{
  "num_hidden_layers": 9,
  "hidden_size": 160,
  "num_attention_heads": 10,
  "num_key_value_heads": 10,
  "head_dim": 32,
  "intermediate_size": 320,
  "vocab_size": 2048,
  "hidden_act": "geglu",
  "norm": "rmsnorm",
  "norm_place": "pre",
  "norm_eps": 1e-05,
  "positions": "rope",
  "rope_theta": 10000.0,
  "rope_fraction": 1.0,
  "qk_norm": false,
  "attn_scale": 0.177,
  "bias": "none",
  "tie_word_embeddings": true,
  "parallel_block": false,
  "init": "uniform",
  "init_std_qkv": 0.0588,
  "init_std_o": 0.0,
  "init_std_up": 0.0588,
  "init_std_down": 0.0,
  "optimizer": "muon_variant",
  "learning_rate": 0.00628,
  "lr_mult_o": 3.0,
  "beta1": 0.93,
  "lr_head": 0.0068,
  "max_grad_norm": 0.5,
  "warmup_steps": 200,
  "schedule": "wsd",
  "decay_fraction": 0.613,
  "decay_shape": "linear",
  "final_lr_fraction": 0.0,
  "batch_tokens": 32768,
  "max_seq_len": 768,
  "doc_mask": true,
  "train_tokens": 174500000,
  "max_steps": 5326,
  "dataset": "wikipedia_en"
}
MLP neurons of a small language model. Each row is named by its layer, matrix (gate and up: input weights) and neuron, and shows model dimensions 0-159. Each number is 128 + 32 x the weight over its row's rms, rounded and kept within 0 to 255. Numbers have three digits each. A neuron's up and down rows have the sign that makes its largest values positive.
After each neuron's rows, "fires on" lists the tokens most often at its 100 highest values on Wikipedia text that the model never trained on.

L4.gate195:078140172097155145129107060141142083058141104136161088120102162163154154134174098094166165141125129155137082155175136094123092137186076081130140133094172094121129078092133132154130157081193098180187096108164084086131118090159164122136151120166156180165157073159112103093134109177152145124159139148144103147146114174182143139119106168127137123147127207123126178069114123113081132137124142149108062088108184104162184148091108090091085095146164103117160133141082153156176146171122144
L4.up195:097092116124113111164085094104144115106118083147188126108142125127136110147080175186093121169153143150131095196148060134151121171114184063166099078151099149184181102113161146103151115143143092159086131150068128115132132115169151124090136142140176108136136069143098107116165103110145176116140092141135162199112203113142163089145096146144099193103139065150090183159120142079144143101155054140193138073128143107130122133134141114116112172082134068095156127148086088092186116130103130
fires on: " season", " tri", "ri", "ut", "ow", " deb"

L2.gate226:182130138130187164103128135120149145099144132187153153184089101106127125115112098160136122148141172118172136072167156130129091130091130123193081110091099091040085110137177124059060113156162102186133130089178107087192147189174118135120105153164134115107117128116142110064104149115157110107122173085116087145144136108131168045124108131098100112107128126162128133053119165111068122151108102175125073153135172167181106107089154114051161143161116140082100102133124134099124096120122113
L2.up226:164108132092149098117102205121125155107131105107087140122071133118121115160091148090181130074109111149161120158105066171172111149102119142175103122096145102098085132111133187168124113098143210135176096129125132076117087146175174100152160128131107134159152122129099036099108101167153145167108086078075103198127135126058189118131081110124131148131096080131107135081146115089098087081121132211147135132110076096135177085147111125141116137128151163120203128106139120090097088095108151
fires on: "ay", ":", " r", "other", " football", " sc"

L4.gate134:149151080118182112218164126159150106099139133081044123162152146127139107112139100158107115170096083106078140084124090123110162179151147141138161122132125136111137109113100068078145110108175111117162155116104068149113054139177131127135173128155081092117143151141208113139150169134091141099054138168185158190165105195115131166159150113148183090097111119139142128125135141134147139062132145151114104139096086063150108115135117157168175100071089129131105167136099129124083057110112144
L4.up134:146166140138149062182153142136103087178118139106179160125174081102108132129100171133106090161103088156058064106141095166109091084131118126150107112123141172051108177177141078095088120144192147068166163077096129152100142140114128121167127117112140113153149100075143109163138152130151096141107183086179050069102168174127133178125180166142114105158109181176147109138202137081102160079130145153118156139106160108127162108150108141107159138100164150119109154184110142125098153153138108
fires on: "P", "-p", "ip", "ep", "p"

L2.gate198:174111171125174147147169143128161119103149062120033129154127122169067137111060183140174070093138152076134123153158119078145123193153124139059156135080098132132101144123116091109133129152126166109170144079089140159132130150093100153133128135123149140129155107084201131150134148103108155096102135040185121118154142079098130118163170113161140131123134110151156114041162101119124102129153167187138088087142146092147097102163141062134120124107194144124105096101099118139118086165098195
L2.up198:133121152111106122101139126149102114089149052132083124161151133201116116127112129113150132098102176111105065146198148054120143174147145141090098194159128119127108114106118111169111133134160143128099134087139125184124120158157080130108151105087141165123076126086116110130135140112137127132141149066055142048092148126071111162090163139137146095084151060053149171119169083160150103165099164094164050091095116111085094145155175131074132150135140136081164136093102147138091096138179076
fires on: " Z", " lead", " music", " design", " own", "19"

L4.gate63:087170165151110142110168104113116115150174098155106170114109095189144052115095132149136137149147216179127158152178115181105083092189085144084166183164141058124138156158119133119142158167102102142118112144150114062127134117102133085152150162120117180098172138113102107091073100147127151101072169177137159115142124156152163103161114143176119120130175109172159192117155106146147093116093112094131140156128129123214084071079111194100135123112167147111163188132119162124122137164107149
L4.up63:115089115093067110137141204098086180149155126083079194100147094126119152112122187132185063122068106056174171146135105122145155069142107119104165117149100119191133131115064085167187173134087114119146140146115084092138108135144100201143136130133128136145101133145081133134084087081139119050125156166121156150129151117158115128117165094189147136194100109184173154085118155192097151132185090106156140139160179128096125132144164088110152143160159116125126113135121163116140140110130150
fires on: " form", "uc", " mark", " present", "duc", " mod"

L4.gate263:152092146137147111115200081102195171076069155099108170110100098155120147190088173156094101049116153141114163140147175125144128113172136118123128074170091081152160081143115094166103030101090062139179149133163157133168115099088115139145161120131179143175162142138123107126076109120179142125140110105098110122119117135178111106098119098085118083104131157146112104105121146094100142149125168147162134154116162103128111136136077105146153132138195144124139165074104126185114038188148114
L4.up263:138091164108122086159154143203144122130170139108104127116135118172126116166063119167131140124198092113135186070167129114125138095163192137098130126195074129137178128164165132169143154153123097122179154211122141112200127158150086139144131132165134129122102160096119111132139107200169155157153114145114129100066121109184057140120162151117078110100124117093147113088188102091088182118119202138152109192147186134106088154112093111153140103152183175132137128115098113118174089137100117
fires on: "ev", " exp", " dem", " prov", "v", " comp"

L2.gate56:150144131157071111106158139147217092103204145156144080137162065151156130118103079157141069145085068147140127108103140150144136127093107195120155097162076119105117104160182149148089143105175153133091104156072112112107091102170164124114090162086133126056112136132116098113130116159079103130106088122119085150160102103152131156110139197126104085164120119082152145103045140095137158150131092113129142084062130097088191178115102118146110117108083094112101155137102186110149103068090138
L2.up56:136122157091102170116101129168151135133080153124075120123166100100109133123116126145133183157100168140174100110095102138146119123069124074088099138121073139153122153117150157168173171077102121149120174124114176151115085119098184127159133080117133081155113193136130113116059140149119048120135110134098159171145046092147131120134101167105161167105133155116158202074138123144154093110145134143137081158124056107198117117148147116062129143062120170184156161114099148105129101075203081
fires on: "ular", "ton", "ar", "ort"

L4.gate50:150095092153138130130157066131126156088134144121129143143172060159110110051107136140097137164171110136181070090144122170111136145154113128084178080121086132104102171108149155154117118143126116117201141128128155067152112170183138104156131139163095073085076122106170197148137192070166076142101118099086167114101089138139148144117114183181118160138098178106124100141128162149057139085105115120103148125098164144154075168149147084056169092157154151136069132120148144151141117104089082
L4.up50:081208124152161080152126145180131134120073116124197142095131164182102144173130140133117144168130125092146142142188155107123101111131057158161082077157117097184053066158125111094127148112106123150101151079113093161151103135127163139082126129130098165134117135148131118127088145097165101141105157141152210086124151128146186114146176125118083093139197169156133150133143140180133097167131071099120155109076169107119138172110109206109165180151164119129115077084092103081161119086137132
fires on: "us", "os", "is", "y"

L2.gate270:125120149129126077135102103124107118097136122111144156162124178181128106150076092141114207076137073116120071149151138114092136121145122128125116113133139135054111170098092090097100094142153137204129121156179131099144104149131136086115173195128056102165079066117120092197120147155132102137147127122176138090117125130103107115094113160129146134058117083146182089106149069089174074077081134132087102144132134129099134103140118173194121077118056133075162142153076093122133120133179077
L2.up270:129127117151072101124143105152079091129155113088108116168127173117111149135145102069129088104130115132048199157157157152139140075154135102126178175125167169153160148145086096101164075100162146159133132134175101127119081105113099135085087161128154110132106112186083058112101083088117110131157161114119144056118098133092097116104179070100194061092142129154146137190127163160118104159090116103138126115123133127152113144089156113159054178132165108147110146109143112042089089159180108
fires on: "pl", "ic", "ation", "l", "pt"

L2.gate134:094055153195074072114114148137120055105152088151133155130088088205146170105105159141185124117146166127147114088114143146156113158132136083131143165178105070148118141159138130164141146141165147137135112113138119110116054179169167154118058113114124139044165163134105105147141153166082121120126160186231098142155160155171128095129144094172137127070126097132155099138133120122129132153123130078164136123091086103126105070145172136101171083114143109141176077114095156151168099087135120
L2.up134:084117156120109089103125196157130111136165140086134131133031161197113101162123161127076111149170126121098135144139087121100128162105107073137132109172143089171148130102124135139108131172115084147128180099110162197099125130112155153114184117160165079131123124168133132125139140112108079171179176202155135161115104168116098109161134101145072134153140076095150120109115143130181180063114106077154118168142141107038095082141151170162122106162147191165143106124122140088100048156101114
fires on: " app", " comp", " App", " rele", "\""

L4.gate150:117107126163073135130133139135140132107201139115105082174118147134140176154153113095142134180086126089161167166142108204146116178128133124148108135155091062154181158114118131151133133136134129082168139139152160207098108167168090131157098074152113117201186085116090159080126110126080170148128108166153118120107119126123141191128170186064129140118137143121132141176081141127201120075144087147121148095136128153140201159112100144078125151105159131169147101132123133091203049079151113
L4.up150:189153135172118092115121163140125126101111132114119143132071151161078133208119192096099130143140106145110105088131110131153161106126131144114105112080103120172172128122061082154146164106152127101196149155191177159151109115174127152117114112117096121151131068088120143135132095070121152125094123132120171143187108150105086123135090121094101059080123092054093152137145096126166142132134119100138136030157198113149171096135129135115168170108170088082131050185106112099190160127153146
fires on: "\"", " Re", "rit", "ie", " And", "r"

L4.gate69:099112173134149095128110113118130116134103138059170084151133087145096162114142071172105150100144094108148131113086188123114168104127182065123140148099153160144177149113126040094124106111116147146153134144144108148126076185080125128106162177153130163135138122115118115161154064154132050085123065139102151102120119119108139094053149145154114130160103135122097141196070178130162163151129181146104170080186135094089135186109087146133135075125120157080093122168110185061111159152140090
L4.up69:144141158134130142146157168136171171134169100111103135126117130165147123146132086149096150007060124137093115144136108183171112137142179110065123158113169153172117147125097139112117052138095111099096162117100118189151108143101081172090138145117137124087131124065136113114149113172124146151144170169094173174140155103130137080117190145134084177163154078113109141151103201102157148155123118118025168129205128124165115117128151174164152107125092092141093131127119082085162126147162106
fires on: " rec", " inc", " cont", "-c", " ind"

L2.gate246:120139098146179146099099118176091111089154188131169187119109129157126151110096125064146106147108122167207190147146098138144035118134102110164097128136137101086167137111125039172104160152120102165101102094134144159156138126132101106104101111197141100117153120131095139182156120139142132097133087174106142122139128116120096135122105120046166055157092131122116116210171099139090092116110110145080110190127107109129132133125126117125142121139142155210093086086137094183161082162191107
L2.up246:140152115113139118142145147081123099058062172134094120185119116172105160069070132123165173112095142147118100122123131108153043137118122125160116098116167122089141178059125065088126162104110130149119096127098140107099214134178098102069078140170102140069098088149134141142194171073159145143127095088121169159114071105155109107126148078113152080168144110166137086140120118147159118079151154122095160126147193160101112072161125139147121113051128092127135058136163144112117113125146117
fires on: "J", "o", " fin", "os", " compet"

L2.gate46:140129153085135108138096128118135119090131125110128139142109138188119111117105126119084138132168122118143097113173184146114087154075160163132198125083169119173139151145125055092175157155141129071131180105145171121173108147143099098165123068130136143091162141124161131153076112161146109111085144177101145159159108110091162081152166090137100123118068090177036126143106185095148113122135105114103095098079144093186131118173155160107148154120156138166131194138072199162081085170050119
L2.up46:080175196140134108073099116173121115108141109131119074142123133154138134168121094151144165115179075159091105132112153118176093078125142080094082141131120136092106096126167163100113091129176114114143078060087124172123133115094139141043102166102115169164111124173088104098137083090072097164124138107134182152086149149143088080088092063135111163040156138157091147103164146176110132133139131096101121190153137149095089072120143078153121130126133144136111110084090123192153144172093166
fires on: " reg", "stit", " profess", " Reg", "ult"

L2.gate121:139142124190163123086116156098110152081173174117048140119108139137108094121128128157103126075094175131116164104128196132140123140151190182098090108179110094126077112069072096182140170138169175108129085125177115161067096086092170157102136067134089088115195088116091122080130175121095137100147142113148104114121110128097167160123120166069169109114102136124158138183044104121141111146108103153161097116146148120107132147142173102180185168188164097119123120132141080111155123137145114
L2.up121:072167145158023128150101133151164127133149073151131135113084139116060051175148151124097154157168121122127093113177110171109151136142104175163096113093096086175124099059117155161102105084086163133182123150121139126098159148125154168192100130112103139076166142067149167076119131120155107072086145091143135159141156119057134117153114144122124104104105081099102114162122101146093110129141121131128164112139200103171136076108107136096079176161114134085101166110167125116078156132059126
fires on: "ist", " during", "adem", "ud", "ival"

L2.gate60:096188116123084154158127073070142087146167104139094142074110076100179130186119149197107136098079132173118079172092156094157152070181160115139175181111181166161197121154082165127141143115119163102085118112129144165174215134141105099106137115122120140153137121123084180088153115121121184121146134172126122154162163095117190138085171184189169110124172137107132149157110105123150118123147086108105137154162109087102136107152095133152133128096093145136119174114137207084117130147155135
L2.up60:108171137116174138194138123159200149097105096093152097172152156117099078115148131135092075101098109100096140107162141140135162104087098149141140149179094136134175142128107102098134085126162165170174136151129105139135074176089133177174093148198155131115099104080142147116150130186062155166102067127128182160086119126194066095105109141182149098109146120094157121171178197130074164149153090127162152123149121181170099184132159149112108127115117127115108103141133158149168082091191121
fires on: "e", "en", "18", "-d", "19"

L2.gate285:172105106126140127149155106078126169138104133135121106156141155175147093095134144108139119140154213088080099174163136118092071112140155123056138111116043069121168134205104180070148135133126136145126153100133118129107146085169069113145170137150125153170149129121145111136195085119081156165110145137165092175097155110110166100121103122093177107126180161082121158152104126169137068064159126167111154126160124167061136027118112153112125122085088155164130125089121145105101098112130085
L2.up285:124100140171123090162160116137139130152127132100088081185172147125117065146175104117101114135145188104095119130139142168106090150155135109097155144140101094162186100185075153085191151109139194161133132105069070107096091105162064180169148125079143126169171115138122157148188148065089123153090116186135090190148158143124143100052099138141167110111155141175077168073135156123108075083155151134134159114153066114108181108110123149132127144094123118123172141123104087121082097130155120
fires on: " art", "ivers", " Art", "ept", "20"

L4.gate219:096175129137129134162105158118122171122165171120123112138101128149090108141126051176160115138070124134162100114143121111121106138089159126202172132100121091091133146178137123163192167122129201129187138130139105193136136155074141144101115178127129087099104111134152101076040090189186170155132122117136105093176155140171110127097146131119169147103120126140125136063086101111178144048096116121179082134175155193101159126131112141108112114065126079138113127160176069130109181151108121
L4.up219:080144135109119118140099099157202135157111105091086072159113152112121092114162105150164120162095094134171142142179082118172141118116111104149182165109166101033126146118099168143166108113105146170169188116082156121124091123088163118115105158167092148097155093076135184126122155129114157108136132161144123160135134150107227177135118160098145126112145130156148148053108104117086106072107169136149132127145157116091185119158138093144128126098079081119151163173140137228145184120157186
fires on: " land", " top", "aining", " water", "ort", "est"

L4.gate257:201111149082171145160131122182149141162111139170117179157185168154152155155086071118116162054112107131113112079113142149143118094127116129109095120171087171118115205159074143109164150084141135172097138116115118132120107084146102104214098122153068128104109116093095182073154180128094161134174137122133172119120114114112101106109146142151113117123105090156129121166132164117070163172180145094068183138111154132214143141145132074164115129136063078133157096088125128137106142189120103
L4.up257:081137155100131185113080108128134153099158189136108150132146075149137075158020104098145140125054099172134120130115077194155145095154118114150141096074102144100146092122071107119155145129138109118123126103137098124136153123112157166091135085115146102126111094181111145114083119171137115118156184107109151101196152149125123083184151160075099142150107071130145136085100145087067031178144135123140159096136138108090158129122100139169110152133130111096142154208037116166145116126110132
fires on: "el", "inal", "out", "ic", "om", "ut"

L4.gate194:049165114169133125138113133127134187176180099167111153092082158146089201147125082160057108126087121149120091108135156137126085083158137124122073139102127176195136161114122094134146166170160112147127120078134093143137133150106092126123206136154155157163088133104154087154137068108090143144148112183159079122113175105184113145105180149157124129131181104106138131161132051097157119082140149134134165083115119065107139099082119113148100117083174157074125128140029144107116125125153145
L4.up194:085079140144122137134044141111058142126123134169155129155137144159155138154093129147109102157131086183132078114104117105165148136187110089132109084076171132155202153152143113164160171076137114204124147120109184151091118060182127076126151105078116093119131102151167059102079103077128140116132166065131141148158130169064156072126160108195142128137091111138099109178104086124114146079109140162171120107088148140145128104099166099093145145093164122105155141154083133113080131123148184
fires on: "ab", "um", "ra", "im"

L4.gate35:153190111196155104080129116128148171084143068151150159115146170161153174129095121127098160110155109144150124171098134111108083126146101105157134129116117114113122107137089131127156076146155110099153108111116188100095155169144194068168174147141084116151102070201115095106136080167150085168158144150098102101186130084151158081090148142125119192087113175109175085116048132085168141063093143135123097128128186134170118114200130109131111152064141156118123168123123120133071173110160126
L4.up35:139148114146149112113118091125103144101171062206129179143144075154126116114128105093128136122152106100183073112111154117105071125107115135136199153041109092137114127120120114115123158147154090140140160142141134098173117168107136146175186150086103152071139084100094173095121131106139155157084132091137118093163170109186202110139129179085146121083108190127189151140166114139166074071139077096130148218066114078124099118109134140135068110146113108101109123124124133157138076074149159
fires on: " pro", " inter", " Pre", " Pro", " co", " pre"

L2.gate100:110139111148109123081092130175074160153109109098150131146090169171078107099154088147134110178053110138156107119131209099137100151110119141123090108154090108137161107139155197153118154173122150059133121128146132139163085165129099141109111178131126087170041170096140144154112143067146134115112104131168120136151177053169127152115152135164120131083166087051099168170151135080107161134112172115141189054134153148090140146068094130112153098088094151068116126107091120101156165094134119
L2.up100:060093098188162140113068101189126151122081151195151190128106205118120127167159127148102114072158104169091142116121086094140086165105163107132134097187108094113128135167153136159173167043092104097110160098119113107126190160140111163132159088125120183141122148123182098166102124117147111145099138160090144123178101137073148148163087064162067167129089104140127115112185157126101092127141160082154146097128124171077208119100118133099123125126079107129130095126171133127156152138137097
fires on: " water", "and", " land", " program", " out", "gram"

L2.gate28:172131167107111151132143082169127121147060133126104083089085093157164120104141122184105131150093087108129108145106191144113153123207104080091139152105123108094178179117101134088092159113105124134115114099084127132117129110087179165112136135152145179121154147072097124120178202102120108102124120170153128142086175122116122077162156091204135089123168080169110178135144164132118130127125216095095139101195097140149109080120138126141168117126191139192134079097103086096140102066177127
L2.up28:157054093159109117146148154145073076157070143147169129106134116078097152086145120186101187138131147060137155188101159154134103146179122138170126128114127076080054103119076180163071137164087144097074059118140120112185165149175140112130112163142167172162099160085111095079112104103137132118084117158158105123139106115047128132136093073158107160088107134096130165127071125139092172090124158121091126132173130109079107087143107096120106157129089112115111143113145114095140151129115188
fires on: " be", "ate", " in", "ots", "ates", ","

L2.gate280:126108142118124112135072145086126117083115132248116106089162105140102133107172116121104106131122100144131140144078146138125118112135096108103136110118128147113103153157205157109118097074165131091118145124133179113127178060102113070084088077114066175096120135132109150100120094146159086138140100148189155182099116129087087216163169159127149134124135086073097128150156078141154116105143101057180091154115164111133143176141134139129094164114072096170132158127105103165136198161063145
L2.up280:132136145165189177104086105185097128049146133116120132083132131163066107167192159149083188113128051104135122138139125150154156170085141085111139175068121095146176165149189153080106140176093169107085131165131177060111155137119150133173100156118169112095124105099097128110141105076131158124096106126124100101162114128141110164159142118088117081121133139065159170081103186120145097106093122122120088145144101200128100085141114129166100109067170114157112129098110099116199145115144160
fires on: "ard", "|", ")", "ry", "ics", " War"

L4.gate166:180153142097099068143103127145184136099081176140104130082111098145141100127101116103136076171052122103136031123085110091122149148175111134067190085084180057123118088152086189163178112128127150126156094109109076181136151108113078117141147132138154127127149085092141145091123143107125116106113107155222176126152154148117100117161091073097140078130150111140126124160144081168124111115118138128145104131086117163088118146094092199144155097159103152127198132131155111153087121118137179
L4.up166:113113141147085150119073158162111145161084146132076154084103099141186133081157138163167131156053146169106091148080066118149120155097101053080091103130126097080173135174077115172099096130087140116154134112112139183169171165157147123156128185077095125152110106109124087131083209117175115089147078140126104185169116130205121160159162092166124163132131150149179137141145153143076109103089141095163112152109110153096122151133125153129144125162103158151197124134125107167077131101076122
fires on: "se", "ost", " form", "um", "ron", "form"

L4.gate143:155107121147066128100147126085116221165114092139125161113140169173143147123169095110132085124075199152203119162177158116135113099137151116114164094132132142169111166135142122101153129101162117166103052113147082084103152129136138073139089187153124123096156104155156131208153081100180075138105086065105101152186136114081141104142096045114177138170103094131144124137126186108150113107111155215102150132140128140166072110123153163113103108109143105107110082150173112133120144132130109
L4.up143:175152178128112118106116098217160126185132054083141174087144137073141152079115152185106128095179168153102145135102117166114061062141128069133071134136105178211087138133152166177139088118094119134120138144106119082156134137099104155121071206118129121121147166144136084072163158151139137145156126118068133098080112102158112085067139172122120165104175166141105136077144120159158093137123149155124161144175141119150164124086152143135119138123112176094129124093167157139154121107140184
fires on: " $", "x", "K", "s", " K", "v"

L4.gate293:142048128089128114017154113146157115157127150143114135108146136099116139149187133131146116122101070070145144106185140177133148154125084163142154178096118111092220168194142074070130157131127153171161136137096125147085167118080112094118116172092112107164112116177090104137173141142120138113091139070145086145118074119119187078123131081085162174153127075146168150106133145163081189083142128099140099149126092167166145111129110172129107101093120171113090126104094144083091146140123125
L4.up293:132134132147161161080077165165141141158095170082129167109115185138115062098057141168148148113146092133126096173102140133145171180165119109140075076141166117189178101108108152118174173116157150169206112061113125129198165120123114120059105142168114124128112161141120137103095151119114156089118163090103137075120170132108121128111169147102091137100100138106105127135181174145105119133146170109080086119127170168098168166106139227147105128086180136151080073140132107137092100149105152
fires on: "ast", "om", "ab", "am", "ater"

L4.gate171:128127144127148107096083135174079112122130127137112120151136097169158134084060179139149138124105095129121117136132133106161154185163086090101098148130186169110105169111071095133133146098122156117079176211192163125114099191150065128098169093163093059088148168115100095124095103140119114178145152134160136131074112119147109089109141120108123107126108071147134109108098169120149188120090113061055091162157208128173182136120102159133175154154117104075112150165134158079107115168112158
L4.up171:089148107069114077072084125163111098174110111061106076090169180147148124119091157126160122191102144114121092111086123083087114122107092136197178157105145134171124148134126104121168178124148122182126120169113101114121126173140058072141195093146163179126165078142112122178127103037121088127137152171125162061085078092110103141145151100167168127125104118158103179109110137146121136149114112074119112110119161143093144078171160102084136165099112109170125097149093132098085114136097152
fires on: "y", "ang", "h", "0", "ed", "if"

L4.gate18:108137104157095108172100107126105125179154170108165130083156190125140180117129092139092160115140136163104105139114152085075152105133101159120050145146096145134124114204109145155125107087176166084125099137193133146084159107150070150152148118130164168114145095058118067146149106074102106135209104116095099151104152153111163093154097117134059126153134126108188124162116129217159155089112117128108193143128103106093139188149093091055145108126102131159158144173185109128092134164131140
L4.up18:171081085071101100136103164098114143117127145186097108159080065098150180154134188123118111104137165158136073116071126201099163148147101129067115109107136091135153162108121086128125176167168088202171133100112127123099173113200143166132168122075087171156119146120126103093107132133106101170115145119094153085110142097128137143145150080133120102127129116123133140176126126114106137152134102135119116200083140131089081129081122147065142138178134091080140067211126213117113137142122179
fires on: " se", "in", "se", "as", " do", "e"

L4.gate80:167108109147126121126166170140132105120092095149204134146107166112083176131188121116089085141077088068176089084102067111107151081068105147188155101151105165150118104158133093129140113158159157093111088150127140144148138114105116154093117123107162188081120135114064137115108160109084151061103039130109121132168082083115115077159169168147129160095192144112177133157099158108156125127143163173132139129088101102136187132109162092158206119053108140145154137092174126131101132138128126
L4.up80:130121185076126200113135163105070145163132121146101150105099122100102127121140133159145141078146074124109146091073135068144131141103151175159110185141170161108116100153195130121131097076101112122129113172049119098093136134107159102124141127120178099109132154148104153122123082089124128126133163145088093136096162148155200092161141123176110105153078166148099093142181131144107159078116085177161102139070090109123086046095187180139185135117113083132073102109079185163154105160147135
fires on: " Sy", " sy", "al", " Tr", "on", "ar"

L4.gate318:125115149117114143144161171164125136111185149156133145120098059151119103136136084151153094150161157067132147150213136125136112144098162110101130131128160083147108162130070101132131065078089166108100096149139090163158126160104143104116067084085094124142143166125093120167131098152074136088094101094086152128099106175130146111057115122118137168134072104074166170136119097189155121165087146117089174115126135156090129136145110108094152183107123146134102093190142161232103198109069162
L4.up318:146103075126096126149128182069085126120087181126182120154118179111087148130102141170081168124094115083100125103149113142136143133190106107110151104125121103101081137193132091054057115153145117126142158175178117115107153150139123115074131076121153126125142093109095124169140133133123102199169119095183088154133128160147079158091139127158173123057101173117128130148062110111123150102168063093139131080184075143084106088078126176079171067098109139138143162141101137074106107127098131
fires on: "ag", "ex", "ov", " M", "g", "eg"